config.toml
head_dim = 64
d_mlp = 1408
activation = "tanh_gelu"
norm = "layernorm"
positions = "rope"
qk_norm = true
attn_scale = 0.168
parallel_block = true
init_std_down = 0.0
lr = 0.000857
weight_decay = 0.17
warmup_steps = 346
decay_fraction = 0.656
decay_shape = "linear"
doc_mask = false
MLP neurons of a small language model. Each row is named by its layer, matrix (up: input weights) and neuron, and shows model dimensions 501-628. Each number is 500 + 25 x the weight over its row's rms, rounded and kept within 0 to 999. Numbers have three digits each.
A block is one neuron, or neurons of one layer that tend to fire together. Before each block is what it responds to, as a language model described it from the Wikipedia text at the highest values.

Plural noun endings
L3.up484:495523523557493497496519504456499520470465473496502472509494541495527506545440473496487453494488479495486481491523480493475483564550508481515504489516497523506520477462508495518481524510483483474467457494439472493454465475499529544503517448489529505496546511510436491508500517496521488489510497494489500517515503519518491534522474487512492475481493497531432514548508524463541508540566

Mid-word fragments
L5.up69:515497463479481477471466489524515528509558464513505480492503472502512507520524570462481486548486468503461455438488483483486498515499491514503515476488471511479471458479477514525508488492492486503475487492511527479475493491486505521499457503510511511504508469495527490481498504526507508507590474479478477506513479477475513474518466524511506537528457503510498504503495499513501549501476
L5.up77:503511501521542471472505515511447511487529457500486514522526471489526480508490512504498526470513504525479500471504485505499524536533488548510486459483505514480567468408525538500509528511497497538459511460512558506477518435492543505503512521490525453527515512473527497476493472522473508500473507473497497484495523517439473466492519526507465524518477495492492533485526497493498454481506
L5.up164:535498500458469505540514498507486539528484528506499482493466485514496526497460514496483512480493516506476486498514503529478511525537532496500504516474496461478487440471515524502479490506509531522475475523471479461502493469528484498511484511493543548452566526476524515487483517473500550482498506519513430534527509489528522534488501511526490512509464500493512521515522517497501516482489
L5.up253:466477492502544494512488526487518480528543506486508502480527491537472538488521505482487491482503520490477447471483458497527513550514507460518507516448480534504502496483500561462521483506522526515443518496508546495508511509490459490509490521490505470505490497492450501500483478526505542506527495503481467491464487507477539449510482535507553498490458506513501504503542532474488438482480
L5.up306:536504546491468482506467478512527507472544460456503469500564500485526513492536522444512535543500532490489510492529471467496487548541462538530468482502488452523487516495521473541515503491508500506474522519510522483495509525486472532487519457526476532520491511484478502483514562508510500510538484529524528564505496469502479459523493455500487530512484497448505497521540500487498464530552
L5.up321:529488543473518489465526538496529507487535506486495474482518455507514501530528503445459504520469496534508523478552480438491527481502518509543490508469444539545514462474486526493520503486521515535423482449514516528466494473537517518495514501491500490497571495511475484494465534460463457473522502511476456517481502475515521470518537562522474563502468491520499528531519507525515460480484
L5.up395:502463498492503497525494505528528480459517507496461497517517530482477504498484512421487505538525485528503481493569473463508486520490571459507493516492539511469561475474522520529494513471519514540577484448503493533522478499468523533515507517485519488490490470516502454471477513459530524468480510505518501503484519502504500511502488486479496544527513512490491485548493520513466521507469
L5.up409:527539520506489501505474491527521538431494504522513482485470501529533545508489525516517488494524529500464537488519509470455535535527494520472474500517473497491494474489547501505522513458511505534482484484473534511507528473521513462547468473502524536513578504511508476521492505464488536476552478551529462540525490523507483506508540500476465518521463496473498488528525519511485554476526
L5.up418:456488528524484493503464475498489512505517473442507515501486497504512521523491546468529500522504455491485497500482504513463488542531506499478480510512455482464504475490523509530482515498507544535517554488497520458472441487495497507534463522472518494507500515506481492496520555449498527477542534508491494502493547517502504516517517532494555497473491498501504485549508520534479550469497
L5.up710:479528461503522458518478480511507473490517469456505534487523455548492492489483549467454516563493484476469503481523494533490490512558530524495486522466496502504509489465478475518529526495501522502470537541481515500501455513511490542490558504537487480517503471484493480458514480462484520453556500480492500518465539482486452504488488495485514518525512507466526530542513544485462497507459
L5.up735:493471482536524465531452492465474516450548460453488476551524499478496530478509501509527492540478461493489511491515494462513459551542478522501465485466443518497487456497539500468540505499538556542458549508536489525469497513484492529498473504497508504505513493504466469415520531519517453459496532498533477473527517499468498503511505534518516510502537505448517491520517518512509487506518
L5.up939:508479484470479496501470564517527488445545501515505512487490471515488520460485492527504528494519505444453512487525477505487519485503494466504494497493474528532503474528465487515528431503545533517483470522471528506511507485486461490548471477517463490537506464481466515455479484497498519491520507507515469499496523525499510521525523550534523536541501502469543486487544514527478528474499
L5.up994:524510469499499464484464501491525497518541502484505527506524416519480509550480556480546488509512471488475515510497483508455517530515504497463492501505488490496529498506510493481512496540548555532493535496485485475502482500464498538503475543494524504507485514517488525501535488477499507523504518520477495498493492500493516482509487544517542459530494525484491518543525482499506500493521
L5.up1118:478464502495484503462476502473511455484504459474482468503494493473510460517520529491481529501497476504498474498520487496508508503514525519525538498516466463491525456553471495516513530529484539501524477502473522454518508494529498534475465491480516509457518523482529472523494515501528513455519480498490540542513511486503483454530526503504535537557485543526476532547541486530525493468500
L5.up1188:517463482483475512499487554485534510480503466516467496488515536562551516490476560518468532482523491453501484457494458511481565544515487517487524530500505471505494497494518529527516489454497503525475513521519506474462526499494499512489498489507509497500500532535459476499515488517480497475520528461487516502500468497490464472493511519497482542503460484454486498523566500518526495478546
L5.up1288:494471479525461543496465516488485487447489456527509502492528497515524524490484520509495522490515506512484479497516487493496512516492490532519518494456468439521487510482490511497480487498495531517491503506489472462528472477514462471506449481477533511506524522502530514498478486480469547487531489547541529559492461521467480512519519510496497484510506466444533490513547504484529475506510

Mid-word name fragments
L4.up182:498549508556462486435490492523523541495480530508485493467459488468511493519492489525552504477504507477446508473508489512485563483527503500469518500491462548520503498548532501531486462509470525506460548537504511465470509498529516487508491490470484493494486499472543472527492498465504470500505476494479499467484519477531496517512526521443528550484424508516454493500523524488510526507518
L4.up261:476508520544443536449523511501531503532520476501522485529478499477522503518489545509477547489554505527488459498513523518497485521515534496529485536478499521493517458476532541545463528510513535508445541546519508495490515458509489471492466537523511491471448522494481502509525502485473533524531525531461452516534547505462503486471500527474544554506510471468518504494496486521532508508559
L4.up479:527533490511487533435520503500503514477505502496520479486438515500523515517520523434507466503479456507483509524486445497475535517499453505514509507506492485528482501533523506539489481487499528497494536513528510472465529463531521512517533484501482481510485475490501469512469481508508498501520514498507497529491525479475498502501540521473492546478483500548517466537490513474538540499541
L4.up870:493476505443491494505459488488517499491556491494493502578521521497460504473512451496558527454510479483511523459506509504530549513510515494489510514461466499501503468518502491472489503477512536456431502513491484538491468506467485529502485492478498484508502476470487521487521489502427437461555548461530511523539533501504524456531499531509516519459489477486467502501536495482503483509458

Plural noun endings
L4.up62:509519499520447523487513514491472527479515466517507455529506486499470464557446470490518487520526512487489503525482461480497530537536498519503498440492469493504533517469466500516470517522462470514489477470469419517470498496481475501509489478525509524464526491543516489505499524532477461473502501512473518526517512511488490500547512442496515499518530507524449492532463473461518525544470
L4.up702:502461494461469516508510492497538526534489518483532493520494522499503514524470534463499491482466468517478519511492488525467510519510433530532515497509501479492495512501493492532522477503486546531480502463505439525516504476479516502501525515494483502442532516521485500517473529484508496477480502478514487543522512503477467462538508509514500464464490490509519486536442480514522491497498
L4.up1142:495507501551525494487502502533490528523459520487568442511470517513522524512434503498476485471519483479451493480508456499471525549528470515510556475494474521499558489469470495439493524468457509489524482521489521471470556498515538557520500472513513455507553483524480469479479498478537458471509492539510432514554488517507496499533481541504511473487474520486452513512499522460555498520517
L4.up1226:478513502506520515440489541458445515507474495505561502533518493510500445528444536486500487492552508479502468505557435498488547492549487544485550481498476503481511489495505494520503498522472478465508466519443513500475545488515534507487512475460542483498551482524504494441486491488523472473497483519496493541525532508485505502507506517496518508493495505477459511520497474493542505526488

Slots before an upcoming verb
L3.up814:489524509486485513516501498516499478481472500446485511548529495489506478515455514519499468512517489498487465466478447501518511494480533507476485491510526513508486462454493541478480505518462490457532468488463474532506486496515490503500500473512501481544538479542499532520497468473475480473533528507491550485521492474512475530523497467513541510522523521495510530507474454514522538523533

Plural noun endings
L5.up50:504508522490487531478502494475482506517527501527537480519489546498464478493515512524543489478557485488502488508483440487489532534496512478482492478496453506446507514507478516486500528528453520492507501482461508515490528497513483514478510478501454505524508540521492445497520558493525480489498540519480484518547503511496459489506527513473500507514498495483520464510520467517507503484492
L5.up93:541477497505533525470524544518504513467529516467522499462500474532519493497454482519508512499496493454473490515471440476501550522540540505523485470505516522480501478545446523498477502474462503521520496494461532490495464517508522492519503533493543503460520496492496522461479533499493513481476457464498518476525542538508493505494508491507505507483543529479474469515481509496521486498534
L5.up233:498509538474481503511509509514512525498531497486536479548479469542505511534485492494538464493462508484479518501508475522498512521533480509494483491502507537505547463492475509556488467463498490503523507503482512424475468494514539491534508518447479473507518456504437471470484486506546451476508493506496475515510543493484495493532479500530498476540474491504468518489474486466505510495480
L5.up337:529475498511485497509493514526516511477545503488526474586525514456508519569482520523566467503541503501472493484491443532483528524516510522518501497485486462467522502472473492480504543517514520503536504526453513489514490502506501474510462505504498479478533489507490484470472533519528457498487519541487496498512486520505466494512517529477502502504515542467513473512502506484523542476476
L5.up434:476534476483524496470509503494473513550531486540551443552512512444485508493519535534521475490545509453471506520462464525500561486500485508511479500490464518493517512494497510485491508511508510505509498492463500484479506469509490503503501489485513431479547498505515517511497533518504500491510466533488502493551488504494486487461502528518492527538478505459531482522502481475540528473502
L5.up453:455516463499494489487535496481459502486512492551483486530506511517521515511493503489527527476516513476487501483456448490483538539514523486502510501513509495444529517549502519499506493496505538535537498484507518520479497483464514480498457479455531476457483502502481475508540493475528462483517492510515485479521479503498481510486482497502502523500469481493532471516462509487515512473462
L5.up622:479511489489532471515484522498546521489495561443555505503487531469547558468521484480471496481433502505488506483552440504537524508544486500515523529493503509554558477477499555490516547502479457490493480521496489488492493500480523477482485532540497507503521544473510486514507526481525441480503509556495478491526512463532487459507477490526491541504462509476450519522520498473507490495480
L5.up695:476488519505525454519509529463522488496481527510515470504530477449504488506458503498530467503501465510496529485502395465523513529515471489518525493505538529523506499513484566538487485481487476482478541488467528495495500474501539493487501502513514482498499470463448533464489482517501531483514540495492505510508554530478458488498517510519501499524522531463544514500478522515484526507489
L5.up699:494526491504515524530505539484494502516477484552526434560511502497507513517477522499506474479507506508464536506510488513512499528485516502541509524499463482480512485483531492487518529497487495478503500478475467513463466478522524507518493516491506470516553538508493493506496468528531515469501459539482522508487485507504454525524469486525489531474482475498480479504447504509518522552485
L5.up713:454489458515500484505499458517538490534537523488546530515487538503527517489483532519515517466494494536468498479535507523511488561500503509526521501555483509513569491494507482496493496505485456521519490551447484473484518452488548491504515531484506520507513499479499495508490492516485506487503521516521440522510572500468484492504477515512473484483492480534456476530512526496524481449520
L5.up714:483472504509517496509501505481493498540475525476547472499535501493472511482498496467542491490502472507502499481527445515489530568546498548570508481481483494508491498523505513535478486508497481501504536475430472480509481465504519482515526532495499459495497506499527552517494474511523461445483463529495500462527565483498452533510467530510482548516505502502480470516478452491498529527510
L5.up873:501451441498524573504474523539491525469495504512521507476515504446474479481477469475487499499489476487504518450542487537499554487506498537510513493471514497543501478507503499489485486491494466518476518552464501491511523499507517484515488492485545486494565487467474494491485508502528536487501476497489480481488489475499494480488475480553477521520486500517452503485526502527527507541502
L5.up946:484506496528474502525533481487561507523468538513505447491489526478516529459515526494460545476501479544443482442510430508487518492506494541520495442504503460506539510533498493506510457449518542519506477517482486505505518528536521493491504447495497477526490504469500505502499524508501501484511515529501492505517493469488485484533497514505477546492487495506453504537469476508542485466471
L5.up971:525473479468509496508503497489542527523518538488503489492512507464522506495489536488486514471518513517482500460465466553485483517518495559495507463524494493528558517526497509510464494495456534531511498562458480509478503515496497476490482505509505477512482476495541517502533470531564502488511545525498449487510522467462459488540483519523452513492482483498468481542490473491561462476515
L5.up1155:487499478479471500482496479476522537480495491468528494533522509478487478489538537526512540459543518508495516492505472501498525527514522534488499469487481504467519512494487507475478502529504542545489478503499493506498489463491510518561524504512492497524555548448482505502481542529455537505523454507487529499492558518499463481474480523532489564527491517482512469468483526526529496526501
L5.up1167:495498463479508522491504505539495522535484525489496515539503512558556531478516499486557492513468500522478456491519497507455496491458537528497512510504475493519501509482488480479505535520458537558500490482467492472505457494493450477450509511492522506483480553553491550531508507479490519448489515505492474521484530465516473505497456527511499505451508484522483497521478487474531524502498

Proper-name word endings
L4.up446:482548490499524536529497484519556513519430492510492466518498520509507479487475537509476515500479522440469527481485493513460477477472526503531554480492487568500477454501577518508544465506437464514496508493517486517462478482460498502509527419453520517474520514480519482508515507448513481498547511515525494508529502476476481533521541491560507461533464497515500528505509470526538545476518
L4.up881:521530501517481478516493463500534454487465467464512502448510483534501560476475513525493493508505507500489489525511480505463473543519477525477490506500504548448490539474511525500523497510525513507522518539534515495488487495470471536503522488484461513500509494482480516498537542464536510488507508544520526504513518504465472528534512491495519489481493512488473506515508494550514482488467
L4.up1117:534501510508509496492493507522522517471494489507521531486511502519536484508494470519492559521501513442471480539490513534515477512527482483480553544505472515524479454543538492457543492476520473448467487471489490496499456549497509533511535475474477498510504484522459493522518507499491524480479481555477483513527474528517464561542519508538470468509453513441484489497504487571488508534513
L4.up1354:495519493464509484522518508509548488490522535480505482497495534547535497479548510493494516509495528575518497535471511521523487559510462495494522472514505511533483519464527506510543528517485508487461531502504478522528469501448520517520521479495485497517506538500525512522488492521512492499500475547492535465554515441491501518499452529531494509492452483481504489517475469520498452535512

Second piece after capital
L4.up486:515472526478473494462490475479540494479495494490483462534509509534507494525509509480483540481534509495483501522545462493475529501480529510496517473540461503514497519542469569503522533457475519544498481491455477470488488501507537491507485479535490510468498509471489514504516484514476477507543491520496518497508504522472484502493536518510492510465524501487522458508558483457544518501491
L4.up587:486502533482483496522509504477508455431495497499528512487507462544497507499506535537496463502501469470526488516487457497490529535492489535532522557512492474486462518472515528523503523476458480478460453502523496495495468497509550514529515487496517500497511496485486493436486549468519531534479517506513503483486513472495504488500484540447485459508515521540521520465500498527479502483510
L4.up776:496499533473513488478479470484502448453487530472486515531505465553533468490521508526515492487480455498525479514503480529524512489508480551560543495522465446502532508516532526516479508496494502512511543526530514461482516498509532507514453455521481503513477512515492493459520488556450501493500541510485461535497492488518487521496490525497497494545516533465500512508487479458519535489503
L4.up1379:499508509488528459551463458483502506464505483506462506533492486527497491485495531515507526498560527525455505488524501505477505512542475531479483455529520475501508525491487529526507513451507509517460479514510483483477518534488522534510469465524461458448462456503484468513507467514488464494480487492499496506506470478482487489498458500455504473481491552512501517495530531542544514495512

Second subword in names
L5.up70:534506484487485469475549467492487478499506471512495436515540467494532521489512505500505472493483512487500510435470493454516492479485498550534506525519471486528483520452509492530567524470445565515454510502451507513500551534480477522486516510510505475481556531507508521457477445528503516465511460484536501517533493458484517481494535522456487471512482516504491555540538495523479493508519
L5.up131:508524481467481490509506497502548508501489462503529465486538523490484541494508487438487538483496477531496506520488471449502508520459520505520484498532437500482539501453479521505507542523478538461470515490478524508460514486483452509457500483507483469530517520532509450476536500505508512509532451545496511514479488469528524482519535504487473473529469530512509476505525492502506486501490
L5.up134:486508490502529459458523509498514531496476489509476492508504517525502504532507506491492506457473490471486518497528466528500545527511501527548536513501480520516502463474442498532478559454500526531485547468474485544491523500495530539478509543522510524498505512537512499507500473510510482516484518483497521527483482507504501472511506524534497486523480476513455509507545474480533537517539
L5.up229:496484508483516503480566486499519485465491506485459479527508499497534526502511501481538505533474488541521438498525481494505473479506494504488500569481487448498491490466520463519521520476486546465480563466477509537485460557484484506498487510495450502520529519566491497526520533481506489471498448510494500514513492468475477495522495533495494472471436488489510502508488466533474527521466
L5.up316:540463443564536497511495497505486473515544484509513514528512521495539501518490473451503513502500511474494471480502484524530530544499491503549502479554451519510513510480514482526480499483504525502476527512494484491451483519501517528534511541484485492544490484499515516497519508512452504486434510512513476543515523499487512561493495527483485488504508493503475526506528495517483511454533
L5.up375:474481542467495506478509490462477499472511446511506467483497516494516512469565495532511499464481510487507551444487466509486520468477470494533539494490460477480507514493486522508482526454482554504495452423502508504547532501478517521537454509496521478534479514462511491464516487500553498514517468500500526508473508496506489485495459546485477509523498512476528498543516509510495461486510
L5.up389:491454482471481505481481493535518493475517528488483525534553485522531501503492521492552497479551471511459476521520503512501536533536497478504520500494534482506531519511485479520513511508481518485496514526509506522535488491483510495526506523519486521482543490491477497472500531472488500477491471507514493550523498484508474486543507503460499490563504501479491482475489480523518534527494
L5.up489:508505481529493492470450520506528486492480531485499492547484480533498501541502538504537498491530453539488454508480500489472507545518497507476497489513518531487532465559505511522493491473504526527451455481489516537482469464485524476491531527506489496505495503481492525484498549511465509486541497493471500485490540511459481497563531541497525510513507488456548504498527512493481538470485
L5.up651:500529507455476533496485487486497475473454528475458523557460487523543514529509518501516487461489469459470505482498433517498557548538516544496523517476461498484506493479490486504466470482494510540502529527460538460468588522526556497527489518476526500503538546510514454443490489495480516466481511485477472549499552485512506473513510548472489513535502522490500526542486479517519532534509
L5.up657:479536505524513501465526456527503473505528486504512504490506465503551542503512508494527494478513490437470528495475485505506517492443484474517571524489501523520481522514517465468524541442480552516485543514485535432506533458501543499537496518482522508466471508516519450473492532503521471511517490522525486491537473555484534508475522500497529539565523472491440475500521511513512554533517
L5.up739:497535489498471470506469471540490531514484456507483518533486448505506461540494543487520524533521450524483454505527493510492496520523514482512492532482490514493519501439522509521480503454518540494524499516506511484448505470497543547478519489526498498566492544544510480474461487481471501485519501468494482521480524506503510492501527511469516464481492529498469492503488534484506490508508
L5.up764:449494476506502500412488480503481548494532482469489538501510512479519531516513494491556490539505461482481502504540495458486510502506517472477513477513478505459492493518501498493493520505481549488495503477481491517479512485486467514478506472470454467543518497507489463493524507480501517495517479511499512524515534503514466496525499515494538503500496488504517496467482494458513499524514
L5.up1089:519452469496474473514483514543519487474521490519524486520487522531545515523496474463539517457512506547472493503453510505450574568517501520532503454509460492446486479504508514498540522493473507578472500503522548477492501501500512528500534483512543528486475545499503526500480499528481468528499545499500477535527500460526516545511521526463512545534475509484496508497502480480513531488524
L5.up1104:508520450493494505500535495499504513508483465489517487503527489538505537511478507484497469534514488506466472491533451485443503503567475481476498523540497529489530537511506511512497514473471549518482485460428493471530503504513498520487507493493501511528521484495525470482506514518500524445587510544498490497491475501469478481538507523517470494483472508517499513497524520539498538531495
L5.up1126:523497486503475495451504517518480507519498502506526498516483505507547523496477495538487546488479496511505483507547492513529527466523476514508515492468449508518501497500515486472437523512496543535504508524471492541475493496450504469470507514496482497519500516510500475500514523485456527531530466519509521472505523486527494532516545529490508524479481456492464486518476468511509519494505
L5.up1256:482504519491476492507551465467485526509482529501528515504504512493557515511495475482541473476489487498467537505543476496513538506500505516502517509486481539539524477507509498482499502479534526506486513555528538490499515502505510495515498475451483499514484494502449518494539539477525455512528506499542537515507550499479519515517547558507510513489465504494453480511536540497489520517523

Second piece after capital
L3.up433:531593521493520499463542484499508487494484481528528477485506532505473537517504500481477524489501460523510483525535509483476512508464492508489477460527462499540453506526558498532493509531458509492502475503489511490480541448471423520563496487484477509505525507484482502465513532512506508506547491493514503485508471537499499492526530523520506460539455480531479477494525485495490471473520

Second piece of words
L3.up488:532517539481489518486506517483508500448480506506484502502533481524526499504522493519485491512515476485458499487518488519498556512518496523535477507511517500504470477485533526529560482500480501485471470507456487515487489458518512526498476444537515546519530482510501495470471475501508455543527475517483499491539497447498490485530503477498476486517506453476452492522509499529509482489526

Clause subject before verb
L5.up92:461500441560482510514499504510551518511556521497497504534451480570591455508518492560486500507490476485470495507542506541463509512504528545530486466505509523523480510464518527501515488506487467488495522508527497493460507483482496509498512506462527499433528465538497494482516484520519505541498497486473507505469491490502500497513511497469497483502472456479478501458496508539548496497488
L5.up96:491514499541493515466487491467512471482432456507493462442482506510497494458516465458475540511511553503458482487486501524476494486464553501502527512494470527503536511495526485469547535483495510535452484509524559483450489498510495516504508467469472565480518504482468518539514548499530454495523463494519504482525485479500493563509532535503472485477471490503449518469492547559492528553531
L5.up291:500492510530469488470489485468522449477505473497512537487474505489529444436463519476459497527452506472485426471501498508500513499516522493477572439493506509478494440490523547493457495512494520472484491546493506487493520511485528516526486481456534480490544485540494444480524465462467510545539467492524485517535454488470538533526518508528546509494512539494476524497509505515510496494494
L5.up488:505492516496492508510529483493556484492506456488537496507480522528507490500502503541496520526515529525483438522506511505455547481501511520443536487483497522491489480459516540498480489510455485467484499533486514477490512491445504500522529501490478499534502478530526531503489486473477463503547506493509475518508465514470463541527499510514524496490515516478482503517488530500507526536481
L5.up646:517478510523521492506475468479529514465482498485496542502466521501532514521485467528505493507494507510495495465474481511492492499555510506449546477498547517513507468475530530499516498514452495435527515518512492445511548495484505498500517463432512498523508462482507483464481505500516463543515493496525478540516477452472510518519519489478509496517483508485465516499544473510497487541472
L5.up723:477498482525505505497520525488514536515508475504568509514450514486531497474488505538512481508483528490472454492469504540476535468526517528454500495525483515496516462491517536448429490497433482470525484518500517476481542475522487516526543470496528489538501456502508497503514467473483498510521508492516489528535483490482471500523498492510505490498529530513429545500481497483553489523515
L5.up819:519513506489469516499476506481511477480460487462481532482469501519523489508480480520460472515491515538484463537515493510442512507502549518483524489476497494492487467421521519480485503530473466486486513531487474462525549526481500510478548438463458474476495504513496547480528480508505515519534486497545487505498454486461477511568504484438530471527494518511492507522494472514491490522518
L5.up820:504499476510455546510511479510537463504477488470532491528500515519520457481496515507447459498512475543476501474517490502450467517515474509503518476518511519495472454487523554478462484501506494540495468497484465460492530529466530477520534460532486503493487519522481500467539488503480506502556497514506489492494497521509457513471489498498529482535519520495487524494523516538538492498499
L5.up888:446547490495516516491507510496492515546480478528507506522450490498476476475471522490494554531483498498468497508522492511526541531508493488471540472487514523488526526508513490498501488498498524512470469552503523505483520508487510532485500514443468474488559485532530481467477518496491494509540500456502511539490478516448518487530553575497494512517506488481491515480505563498528502484501
L5.up909:504518495478500489487505469490510495525482492489546514515446516477500495472483496505500501494490517492508454495465503522492511496536534511462541490534503521506498485479508537460463469500440510471510501509505489491467530527484477505505531456471516459507526505474526553513542477481486487528532515489510463520502494491469507491509471495527530484491499521520431538493515487516529485536504
L5.up1006:476502506523495500528555499509541505502454453476523488492483507526461484493470519510461531511516512502435484482518491502456504486516519473504473497492485534461489454499491504502509538527477462499474525495506491510493572467510477516510513460471494486477514509513517475490493497476479507491588490489522522512530477503526496515529540517479522495512459506477550516498472522495524488494511
L5.up1017:477487477516506484509489471474488465488475506476548489504447485480477475475556532504498475500479499519479426531489472547514450473529508561529526485501514482543494478474510498536526481512460484500489491495492478495467476509491504473468479459492497503494515496502459511507538453469483539521524517539515490507549527466481485500503489476439480496459501521483487546487568457531530543517531
L5.up1044:504514519502495506522504483480512516506473484456541513478477528513489485498476467507480524469471534491502501507479509491468505497517528490492519507494502512530484478469503525445479534528464475455497478486533477492471549528502507506504551496476534488529513503514496523491511484502511493489525479489480437523520461494507499519527507512505503495468481504514442524514469500511508517551500
L5.up1150:511505486475491469471470470521500496467518442458528529466465501502465456484488486511493522497518503527506490462482526528423514530517532493501482514500471539471498461462532483470471509464468456510516522529472471481465515436469501521508546462486516496504523502520523477522506486500513529508502497487526506462541480504487507541492497470484526484522494493513498531507524498495547528487520
L5.up1203:494543465549495524500510529476522496503444488490493491523473493481506482524474516510479509493489542499506435467494476529474553486524485528520519442512476502495499467471476509453477508491475497542497513518468478443490539479484509518489520474499517470522523475510503486511538488497491460479550498458532488525535490526487462472502475527512555485488488562510424552481505490465555489498517
L5.up1306:451460479559476517469507505461517488497481503449498525502470491476519504488507504510476484501472500501457508466529496510501533499545480544519492490508460541503520466486503513512478510484505517510457468511509465464475474501516528480540516490523509508497504479480498464475488514462474454517547467506521517547495508498490512457481486520486571499479513511518466553522497551473470508546507